Part of a small language model's weights.
Architecture: LayerNorm before each block, rotary positions, no biases in attention or MLP, untied embeddings.
Training: 847M tokens, 2818 steps.
MLP neurons of a small language model. Each row is named by its layer, matrix (up: input weights) and neuron, and shows model dimensions 112-303. Each number is 500 + 25 x the weight over its row's rms, rounded and kept within 0 to 999. Numbers have three digits each.
Before each neuron's rows, "fires on" lists the tokens most often at its 100 highest values on Wikipedia text that the model never trained on.

fires on: " to", " at", " on", " below", " from"
L3.up750:512485520512486511521508520483491490483505523463473483536496493510467478473487499540507505533444499562489500455508493519510544492444537540501453505495557505508481493571486536460547500495462477496526519505491475461499497485488504497512500492518494486503513536537525469510507501486531496488468516481527505485470469529492512498478475493426509495483422484488468467498491457504491523508474512449482463456486456533489531509458482525492513527509511480537504483489505509495484493482469489506514494469525477475503538506499490489531530479512539529503525535486472477493484525478461474505

fires on: "S", "==S", " (S", "est", "Sc", " \"S"
L3.up224:481511519465499510561474531494496538520518517524558515487516451449501529502478511466487496488479502558512502490463496534501505508435514539513561505511547490508490520514508503470513504446482558516519511483474492468474451459549537480469496476506458495542517476518503514500478518491483494489442484492494496490513478440478487500483457550444513483579494487479459480486481510509516492471482528503493480526510501500481518466505481500471482501492440513506476499518494479499477496479489500530516489511540486498494492517489551481496484508475483479513536496402445481482497495473555484531

fires on: " but", " and", "ob", " B", "b", "-B"
L2.up499:521540510491482469464508543475485522510514500516520530502525485517495513505478497507508511493480505530515485536515476488508504518526556483522480475463471478449490494500525460518519527497507529502429502501482547552494491509498499537476482505504468522503491464515447505490534432478526526480521477489571518518494492509503474517509534523513504511485509497475550467532469472474483464491480534464447498534492475480490506486500466518460515461522492496465486480529464471536475498510468513486475511492541526528484500500491527550505527528494456467528508501508492491481519505480519493514

fires on: "\n\n", " $", "$", " £", " | $", " fin"
L2.up1294:486490488522502485500556486518470522513438487502494493516474418511475506486479517513498484544497481469509510413536486509521515506530556533517479502494501521468489473497526491476486499479500507422486466479466509501497548452506518510501478500477501519497503524487513492517558536515521509520503485486467506504511501544504498457505516560515555462562494475514448466479542475501482543520520494474519464493495473492520497463503479524472502504513516492500493482495509503525456481483494500527525490525518483492523523539443481516485501503462522559504475523476523535514512531513529497529

fires on: " sub", " Jo", "o", "ost", " Sub", " South Kore"
L6.up1387:494497503541490495486513508525510505490516505516487528520516514526490493473508480451483510503475532486541528439534513457473504478457553535500509508497521493480478451477491516529534458478488454507510505463479517443537511476527508497491531543493473495489508508510485533548511485511494500516485477465517520462475495504466464487463541478499530510497517526473505472461522483495503500466514492521480493500492477522507509458474495466499552448514495508463487477523492541469494487485477521488520512500482452493497465498529439516522474516485493509552534476446490489500479433547461490511

fires on: "\n\n", " | "
L2.up593:508511481492514527528481529516475531516500462548472495527499536554505505516482518485482493556506475493513515497524530517507474458440563542526518506505472527523483498508507483489484498465503517500527472474501525538503509507523502509522495557494443512497476559489477500476551556523528481515462456467511501525476482549523492485506508559506516500532458494510503497502457500517493528508510471503488494511557539470460517481541499512485495481498476466547497471514516519521515476484498508530511510518473486506440495498498471512502484514476559474497486533443510504492518503544546491559

fires on: " | ", ", ", " documentary", "ise"
L2.up262:491475510508500550509552494482501509501527499541488486447485489549526478498507550475475476530571453474503514461503499514520464493510507490509513518469474488472518489519562479513475465492485494509466479490503520485519533485501529494519511562473500511483475509483486525517527521547482471498488508483495502465504491498524513553489503557516550458474488501495496493475451498565523523500463464493534528513532496460493512519512522477467469493486490508480475532462531544461518482463509484467515527530518483554464493479516500574499441490471521509479492494496501514504515514496520480559

fires on: "\n\n", " with a", "49", " semi"
L2.up170:512458527506517505525515507515495525545474487502491480504507467495497544478490477499475518514500470519504483488523479553510480464513503553494517496466453525499460501516514553496518477518507486452491477503461553532491500510510518521507492536524466528510498514536496521516528488484483503533503467475471525472509510500494528487499494540531500555526456480506490473518521514514473504451500475525472486453502513486496496487519531477505487493507487465510510461511518520505497490494530478501523485515528514501485490445468506526490506489497528495543524545512481473530520513489508504526

fires on: "\n", ".", "),"
L6.up1328:513517497554492536525517474488479459508510544457504478469495521498486537514486548526491514535436453500505497495510525538524485462466503558512495449478507509472494454501529481495499486466490503518469481522485558521491506505513531497463496486509515467536494559501504466527474493476454475482476517511526517527495515515511493469465539570476497498526483497482484491474500495488489500450495544505473530468535478519479495486537514520501501493525467509481488488481475441468502508479466499534519526513552510470540471528482461537497527487520501490493552493506452480500463535525475479540

fires on: "2", "1", "Ch", "S", "Sc"
L3.up1167:492528497469518504563474469453504503486500522497497543450509510518541491488470473478472543492452546512503488512478471493489526528510449514496472499454497484472531520511529468519512530457480492505536511482476491484481475447512502516531523511505469483479479496507536497483539504522506522507499487489525517478472514452507506475513460503480553547546489478478478482501515521477546514492469518531481515489503479444490499496492499526458514530529494504515509444528548478481506477468479495541475499482478447510502486525498530484522493511493482436523511481455418553503542488492497542515

fires on: "\n", ".", "a.", " Mad"
L3.up410:495470472456486506514472500511471511483486556500515476488496493523454492490511492498501491549478489476497508508493471544529496465513514506523479493476526518499485487491498445509503535491467490479481445522455507480511527494492502525526501514462498481540451554492456492549502489513483543529464481487489529525457514492483470482469544513480515492487505463503517494532483467511491507489471503527475520563510523469496491555508480490489530519513496542450458533517565528504489479480430508552493518505459526493495484488452506570529516488537503494490511499503504498509480521540500496508

fires on: " f", "F", " with", " by"
L3.up904:450494477476490527516521515462476518509538520506502490505508487565534492472485518519504493509528550479497459501472504525532468507540484550519506503523561518483505492444555450477502502544464492481466519498492489458498449508548511500469488452495511504553530521498493536524473482558481514476498485509528512483499486518513499520523504490536494511573495487493564438468544489505485460462506501479496456528485470490477510508512510538556453510494477503533509496529540485513517543483530535474495524485501498478493480528503511534500516492518454498464516481482460525548501507535480450517

fires on: " by", "ed by", " with", " ne", "ae", " great"
L3.up26:500500487504464498523506511486525533497550500519513526466475503539525518483479479472500484568471477554499498480476526530472489475538486512515530500492531514514538519494520499475496500517477519504494503472488506466523463482542500534468475495496477459506549549480469528504501479499511466488464514515521509544463476532518516461481512540545487515542510489510530497512542534452461457481516509504493492503523510488520460513504519521479468504523466487501547498487536491480532491512547490525498554501505504479498510517469503533477496503499493458485534493484503484535487515538518466498